Weights of a small transformer language model: 7 heads of 32, MLP 448 SwiGLU.
MLP neurons of a small language model. Each row is named by its layer, matrix (down: output weights) and neuron, and shows model dimensions 48-143. Each number is 500 + 40 x the weight over its row's rms, rounded and kept within 0 to 999. Numbers have three digits each. A neuron's up and down rows have the sign that makes its largest values positive.
Before each neuron's rows, "fires before" lists the tokens most often just after its 100 highest values on Wikipedia text that the model never trained on.

fires before: "|", "|---|", "===", "-", "B", "=="
L6.down203:577496494461565505475460488480532468473514440557488501559459464535486515506484533496535460518439500485560479512562504477528557562484526480574477487499586598523524449479478544454508466486548442528483457431536554396471474548549553459467551507480465438574541580501450515545567519500511510523

fires before: " |", ";", "\n", "ed", " in", " to"
L3.down180:534484491545480481414544471509467465395461547504542489479553410569518520514497484476474608455429472437532543529549466477589508468482458515508542503487529585511521501463498519542562533527501560497497518433533490551551517482512457454476566521479511525522444415546488446488474516445520515501

fires before: "ion", "im", "ard", "ular", "ul"
L6.down424:489528462543494495509514446506513578498575534473473475485473416498529501496509457440435502591489480509497477574529488586481516529504485537543472583600504469528446532494499498471589522418490550506516527437546524491463407516439509465553477505519513527570447486471550561538531591510467572551

fires before: " |", "–3", "–0"
L3.down165:520465553464533513519496512500502496547442474479486445500497517450513433532498509449475468543534547454527479554544446526513470507443477471447494486571504514448433518522460469559515474459415514459502499512513543539489464491490530478477403487495460572461484526445446525544524500490518539487

fires before: "==", "A", "In", "The", "===", "==P"
L6.down211:460433502514489511537440438478579635584462540458550465510458557475471441506588534460484454490455529486489522474521465512460509431538489537505529520487451472456520579543566455507509496515433521476529465494472532540600466520504457476550526492447478481535528467502507496410494512546516444512

fires before: " |", "ough", "ly", "em", ".", "7"
L3.down428:534514413504559479494565502484501493540539499540442472496461514540501507514542507444464479540559495454503513502488527515478496525538473511464444515462416589503547506514451545491503599519477497550499493522493588409447481481478470469514481494549531592485495494554500493547525486530474473520

fires before: "==", "The", "A", "===", "In"
L3.down109:509493496449539455457503533487521444473444518550535599501460533480514466467527510540518493511451511498448454484482512474542542572515440441545440420592471623482527429469541484435546487522531575543483525415519436522556522443527498513475452575450539484500497545493475475529495442444489527490

fires before: "one", "man", "on", "mer", "m"
L6.down200:487503366437516461477519511512536512523525450474505529489482449435580532524519465473518524516500402493518579504550532577525498526422539481485511506534483491511489545513558533501511520501477519517458559472551495480561508497474557468514466532468560498553493441544525496482504448511456526538

fires before: "\n"
L3.down185:422382456524522484521454461512471450531535522447462493512502470483496507446449527539431441508514470453465416518546486474438520498552546477492542472480487534478509588501573498568477567515491588512422521564513446480454545506498509515508521498488469500512471513497494498537519503527500540491